{"num_hidden_layers": 9, "hidden_size": 576, "num_attention_heads": 6, "num_key_value_heads": 3, "head_dim": 96, "intermediate_size": 1536, "vocab_size": 16384, "hidden_act": "swiglu", "norm": "layernorm", "norm_place": "pre", "norm_eps": 1e-06, "positions": "rope", "rope_theta": 15600.0, "rope_fraction": 1.0, "qk_norm": true, "attn_scale": 0.102, "bias": "none", "tie_word_embeddings": false, "parallel_block": false, "init": "uniform", "init_std_qkv": 0.023, "init_std_o": 0.0286, "init_std_up": 0.033, "init_std_down": 0.033, "optimizer": "muon_variant", "learning_rate": 0.00542, "beta1": 0.95, "weight_decay": 0.0, "lr_head": 0.00438, "warmup_steps": 0, "schedule": "wsd", "decay_fraction": 1.0, "decay_shape": "linear", "final_lr_fraction": 0.0, "batch_tokens": [16384, 32768], "max_seq_len": 1024, "doc_mask": false, "train_tokens": 519000000, "max_steps": 22143, "dataset": "wikipedia_en"}
MLP neurons of a small language model. Each row is named by its layer, matrix (gate and up: input weights) and neuron, and shows model dimensions 336-431. Each number is 200 + 20 x the weight over its row's rms, rounded and kept within 0 to 999. A neuron's up and down rows have the sign that makes its largest values positive.
After each neuron's rows, "fires after" lists the tokens most often just before its 100 highest values on Wikipedia text that the model never trained on.

L5.gate1128,208,219,221,216,211,216,232,201,174,203,170,209,177,188,204,206,191,228,186,168,214,190,210,202,185,178,188,185,172,203,233,171,201,188,228,215,196,193,208,163,181,198,172,171,202,232,198,225,212,214,171,190,205,194,200,192,195,171,187,232,197,189,207,219,214,221,210,200,175,209,212,210,202,155,232,208,215,225,236,194,207,197,211,192,198,192,222,217,190,212,178,203,202,186,181,201
L5.up1128,210,175,210,189,198,189,183,174,182,207,207,186,179,174,195,195,167,220,215,185,205,211,217,201,197,234,236,223,196,206,205,202,204,209,206,238,217,182,216,210,199,201,199,215,203,190,197,180,195,223,191,229,213,215,167,201,185,175,160,235,239,217,167,191,195,232,193,177,171,186,191,203,192,199,185,216,202,215,225,181,192,205,193,207,171,202,208,194,201,209,172,224,202,200,216,184
fires after: "–", "0", "20", " |", ":", "animous"

L3.gate806,222,203,237,202,209,227,203,173,185,216,238,193,173,203,235,171,199,192,190,188,175,226,220,169,217,194,195,229,203,190,226,207,227,203,211,170,194,205,224,184,178,182,198,224,185,211,180,206,201,196,182,202,210,166,241,220,211,173,225,200,236,218,215,195,210,182,205,194,203,193,230,171,177,195,208,188,177,165,186,180,212,203,210,209,236,196,210,192,201,222,170,196,181,173,174,216
L3.up806,236,181,197,208,215,213,217,175,201,239,210,232,209,186,189,159,237,199,172,201,192,208,193,187,184,195,198,225,210,213,211,204,206,203,221,165,207,226,195,157,225,194,185,176,198,197,220,221,200,186,176,217,187,183,203,195,210,175,187,187,196,173,191,212,205,216,172,227,195,193,201,199,182,236,250,164,220,202,182,205,180,200,212,196,209,178,193,208,189,216,176,204,220,191,201,181
fires after: " ", " |", "2"

L5.gate592,194,194,221,190,206,203,173,199,199,218,203,212,204,232,161,216,181,214,220,209,203,178,228,239,187,191,232,210,183,237,228,197,151,195,185,214,213,211,188,198,155,202,191,201,230,198,203,197,185,199,189,184,209,220,193,174,222,245,214,228,213,210,186,184,176,211,219,181,237,180,222,188,217,173,188,227,177,202,200,213,167,206,156,224,188,193,180,214,229,197,199,222,190,191,220,192
L5.up592,210,221,194,234,186,214,197,216,156,181,199,191,205,164,193,231,203,246,203,202,180,195,212,199,226,190,210,184,195,220,194,183,194,196,196,232,169,218,178,217,173,231,269,179,201,213,167,231,186,223,215,236,227,215,255,190,200,226,235,230,190,183,161,186,214,216,196,174,201,214,169,231,198,220,234,214,221,186,180,187,207,220,181,198,235,228,232,166,194,230,178,225,211,206,189,185
fires after: "19", " four", " a", "20", " A"

L5.gate901,223,213,194,203,183,172,218,194,211,194,179,212,195,178,234,215,185,184,183,198,184,184,183,199,166,204,234,201,196,183,186,220,156,243,199,197,190,193,191,217,207,194,186,198,225,197,145,217,176,178,227,202,219,203,213,235,170,204,188,183,201,194,198,219,180,172,198,219,231,176,197,201,180,211,191,192,204,238,214,206,205,172,208,189,211,176,183,217,223,183,213,206,179,210,235,202
L5.up901,221,210,197,202,228,189,175,228,220,174,239,186,196,191,218,189,215,196,154,174,212,198,193,193,204,202,222,194,189,192,196,217,212,219,188,197,218,199,195,180,206,173,207,208,222,220,186,211,170,188,253,225,222,229,196,219,200,211,205,217,195,209,202,221,192,204,218,194,235,178,190,204,165,166,178,229,200,185,198,231,229,213,216,220,193,172,170,213,207,195,177,238,204,231,234,207
fires after: " ", " $", " over", " than", " |"

L3.gate1086,186,203,172,210,187,249,241,194,217,246,187,222,185,211,230,186,186,158,190,191,209,177,184,208,200,175,218,179,171,190,212,200,218,186,234,163,218,190,183,187,178,202,196,208,191,206,220,242,192,189,196,190,204,165,232,209,185,161,216,205,227,193,216,197,213,157,179,199,203,187,215,218,200,224,179,198,225,174,174,196,234,180,203,184,217,163,182,169,184,159,206,203,194,214,195,194
L3.up1086,234,178,192,232,189,247,205,171,171,231,202,205,194,231,194,197,221,171,215,221,191,184,199,194,206,201,182,194,195,195,202,187,214,192,217,207,188,183,209,187,211,212,157,211,172,210,202,242,206,208,163,235,174,214,189,221,189,221,203,195,226,197,212,182,202,231,196,198,216,218,221,231,181,171,234,185,246,174,162,208,235,173,214,172,209,170,175,189,176,163,227,196,229,185,217,187
fires after: " ", " |", "2", "1", "3", "4"

L3.gate1022,202,173,187,170,197,201,223,192,205,189,221,156,180,192,167,185,207,226,185,208,174,194,174,214,191,199,192,179,195,168,224,162,207,201,234,192,186,174,203,239,205,180,225,185,197,233,195,238,205,193,192,209,188,199,169,154,191,263,199,161,164,222,182,182,223,187,182,228,185,198,154,212,189,203,194,213,216,217,216,202,201,193,199,174,191,213,215,234,207,146,183,216,205,200,212,212
L3.up1022,256,215,213,223,191,241,200,184,200,209,224,207,210,175,194,195,225,224,179,170,213,181,191,204,230,197,207,182,186,183,202,168,211,207,200,232,206,228,222,204,202,236,178,201,160,217,205,175,203,154,198,215,212,195,197,181,200,218,209,182,188,200,214,226,201,184,190,195,195,189,189,159,217,220,180,208,191,187,195,195,210,203,202,193,191,189,216,169,175,174,190,205,220,189,158,177
fires after: ".", " ", "–", "-", "0", "6"

L3.gate912,206,197,209,203,188,242,174,190,210,227,197,183,200,190,205,199,206,177,166,191,169,172,179,184,208,192,200,218,209,168,202,179,208,175,204,170,193,211,191,202,175,186,166,236,209,206,207,204,179,206,156,201,209,189,218,215,191,177,214,211,168,243,233,211,206,179,191,195,198,195,208,187,186,234,203,229,193,157,194,183,218,188,195,198,228,209,205,172,207,209,246,196,181,203,189,195
L3.up912,226,148,216,189,195,241,239,202,184,205,215,218,201,224,197,172,198,197,165,187,149,217,182,221,201,185,189,195,189,172,182,172,194,159,174,216,196,215,229,175,200,208,163,198,192,211,221,190,226,182,196,232,191,192,195,214,210,185,192,175,197,223,164,199,197,167,200,201,199,216,224,227,189,200,195,241,205,216,184,183,206,163,193,175,235,191,174,194,212,188,198,172,182,190,230,191
fires after: " |", "|", " ", " No", ":"

L3.gate877,165,218,209,199,213,212,179,184,180,183,192,186,223,201,218,183,217,209,175,185,206,209,199,150,198,189,212,199,187,219,212,201,206,214,217,184,205,208,204,180,198,177,188,187,225,223,226,223,197,213,183,204,205,195,194,199,240,218,237,192,193,175,186,207,188,218,191,231,196,221,205,214,194,198,243,202,227,228,228,182,190,202,202,219,203,183,189,205,176,236,165,262,219,202,200,201
L3.up877,195,181,232,207,209,218,205,219,217,211,180,186,209,207,234,174,191,244,171,188,184,184,214,199,184,216,211,191,190,202,207,218,208,203,243,205,166,209,209,171,178,199,165,182,227,179,187,200,145,190,194,225,221,187,222,211,213,169,257,181,201,214,202,192,207,208,235,203,206,163,204,182,178,182,201,201,231,194,190,176,170,173,240,225,158,169,193,196,198,187,201,243,192,204,214,200
fires after: " |", "1", "0", "3", "2"

L5.gate416,199,160,185,188,180,210,214,192,206,223,182,217,193,205,192,235,213,221,194,217,200,177,192,218,183,227,203,228,175,183,181,174,176,195,223,203,209,197,220,189,197,177,201,175,237,216,204,223,211,212,196,185,225,221,194,219,167,201,218,242,180,190,244,199,219,216,206,200,185,223,183,212,242,226,170,196,216,197,204,201,212,200,225,192,205,197,228,221,192,229,195,228,213,213,246,190
L5.up416,198,194,204,194,172,212,202,210,193,211,190,213,232,201,177,184,178,235,178,196,180,202,195,196,215,200,208,191,193,185,179,174,186,166,183,211,209,189,234,195,177,200,230,204,240,195,211,233,191,215,200,201,229,206,218,216,201,205,210,180,208,195,238,194,206,186,183,225,223,196,188,181,209,203,221,160,220,183,220,192,207,201,197,162,228,222,211,200,207,173,217,212,217,228,248,179
fires after: "20", "19", "\n", " at"

L3.gate699,220,229,154,189,173,191,230,243,215,200,208,191,204,207,195,193,198,223,169,205,222,198,191,228,195,218,174,198,205,219,236,202,211,185,211,213,185,211,198,182,245,191,184,246,203,197,193,185,198,229,204,243,224,202,168,169,191,209,211,167,202,208,140,212,190,201,165,199,198,229,183,142,204,218,202,228,191,215,187,193,212,208,166,220,197,162,175,217,205,214,225,199,210,175,204,202
L3.up699,238,238,191,207,237,186,226,221,202,210,206,157,187,189,198,243,149,174,189,199,207,176,221,178,187,198,171,212,215,197,221,187,201,170,225,196,228,212,212,190,229,187,193,223,190,204,192,174,201,182,209,206,196,223,203,192,192,219,181,207,189,190,187,255,202,223,179,219,199,194,206,177,212,234,165,198,219,206,175,190,187,200,200,222,162,212,219,221,234,202,194,225,188,201,180,197
fires after: "–", " and", ",", "-"

L3.gate780,183,183,189,224,188,233,212,225,193,205,231,194,161,199,195,217,219,190,185,237,197,209,187,200,221,206,184,183,192,194,184,236,210,180,236,192,182,170,193,210,218,185,203,204,220,225,208,211,181,173,157,208,219,226,174,227,195,177,181,192,189,226,224,215,245,159,205,211,180,186,180,199,170,181,220,218,223,189,167,230,165,193,224,204,192,182,203,243,218,166,198,166,247,215,194,261
L3.up780,206,216,217,204,220,153,219,187,200,219,175,223,231,213,200,211,194,196,204,156,223,222,191,194,202,166,188,212,169,213,192,220,207,159,212,185,203,221,208,222,191,191,214,182,205,236,201,217,188,178,202,201,187,213,222,207,210,219,167,205,212,220,193,221,204,204,198,178,206,223,168,187,230,166,206,191,207,206,217,208,193,210,209,200,203,188,213,176,225,205,230,199,201,189,229,195
fires after: " /", " ", " |", "0"

L5.gate239,210,200,209,181,222,227,206,200,174,221,209,162,206,221,186,224,211,201,194,185,197,184,218,185,195,236,234,219,190,188,192,190,194,190,213,206,194,195,211,161,196,200,221,238,162,213,197,178,210,200,158,200,177,204,173,228,184,197,226,195,204,253,197,195,213,203,182,204,161,202,218,194,222,176,168,215,172,213,210,201,199,166,156,166,196,159,177,189,180,212,216,223,211,195,178,204
L5.up239,210,206,180,189,169,189,207,195,207,187,171,197,204,227,193,209,186,240,173,181,197,173,172,201,205,202,198,201,210,230,193,183,223,187,249,186,167,195,176,179,201,186,241,176,192,195,158,201,204,188,215,235,194,204,192,230,181,230,180,195,192,220,179,217,202,220,159,230,202,204,206,233,225,195,192,192,199,187,191,213,211,195,232,182,217,231,222,196,194,176,210,225,196,187,213,176
fires after: ":", "–", "-", "."

L5.gate397,234,228,212,191,214,215,197,183,219,207,219,232,198,236,207,199,222,186,195,178,151,173,217,186,164,187,183,174,188,206,222,191,223,221,183,224,186,176,217,189,209,197,184,226,236,206,184,206,234,210,222,195,198,206,201,192,176,225,217,228,179,205,209,176,199,185,181,201,211,230,199,191,182,185,196,192,199,198,208,187,191,197,251,188,197,196,211,215,189,184,211,169,209,191,227,177
L5.up397,156,242,200,225,217,209,169,190,209,187,189,208,179,201,188,176,220,192,197,212,193,176,208,190,204,180,255,186,180,195,199,195,235,188,198,175,157,203,216,220,214,228,199,234,205,233,227,222,232,212,187,208,204,213,219,202,217,191,221,225,213,214,203,211,176,201,200,210,215,200,162,179,238,173,177,193,243,194,217,222,248,221,212,203,206,241,193,180,206,166,214,243,173,215,195,197
fires after: "20", "–", "19", " his"

L3.gate427,210,253,188,210,206,188,203,205,226,236,186,218,171,210,214,171,166,193,234,211,208,195,181,202,192,190,186,221,191,207,204,168,232,198,178,214,180,206,205,210,165,217,209,171,202,179,217,218,229,223,189,185,191,191,180,183,205,198,223,210,189,228,212,224,209,221,221,219,178,201,162,160,208,217,227,212,173,236,217,166,204,174,189,243,191,200,207,187,216,175,193,195,190,201,193,180
L3.up427,227,233,214,227,208,181,183,201,235,218,216,213,225,208,217,211,183,171,203,191,215,204,221,213,180,168,194,183,180,194,233,215,248,220,194,245,215,211,189,223,188,209,223,175,236,179,214,190,198,194,231,192,206,226,171,204,224,187,198,187,194,183,186,184,199,196,205,234,159,229,228,208,218,218,216,223,181,203,197,160,161,179,181,181,216,213,226,142,222,157,175,176,197,201,176,181
fires after: " /", "-", " |", " ", " (", "0"

L5.gate92,214,180,212,203,189,158,167,192,172,210,208,176,185,189,197,231,200,210,198,190,178,190,187,205,193,214,192,196,191,167,220,184,222,192,227,221,194,181,221,167,191,207,214,208,175,219,219,227,199,194,181,236,189,227,187,220,237,242,199,191,208,209,215,198,234,199,200,218,203,216,183,202,190,194,204,189,204,209,208,200,185,170,216,205,226,152,210,169,200,199,224,211,200,219,203,212
L5.up92,185,189,209,176,202,197,212,174,171,227,227,197,218,202,201,195,180,195,202,200,200,199,207,227,161,232,206,208,181,162,261,161,249,165,218,211,245,209,211,206,205,208,162,176,201,177,220,194,203,172,216,190,194,192,147,215,237,231,169,177,209,192,172,223,180,179,184,204,202,189,224,218,236,155,214,190,188,218,191,210,215,161,196,218,196,174,187,173,195,177,219,190,210,161,195,173
fires after: " ", "1", "0", " USA", "field"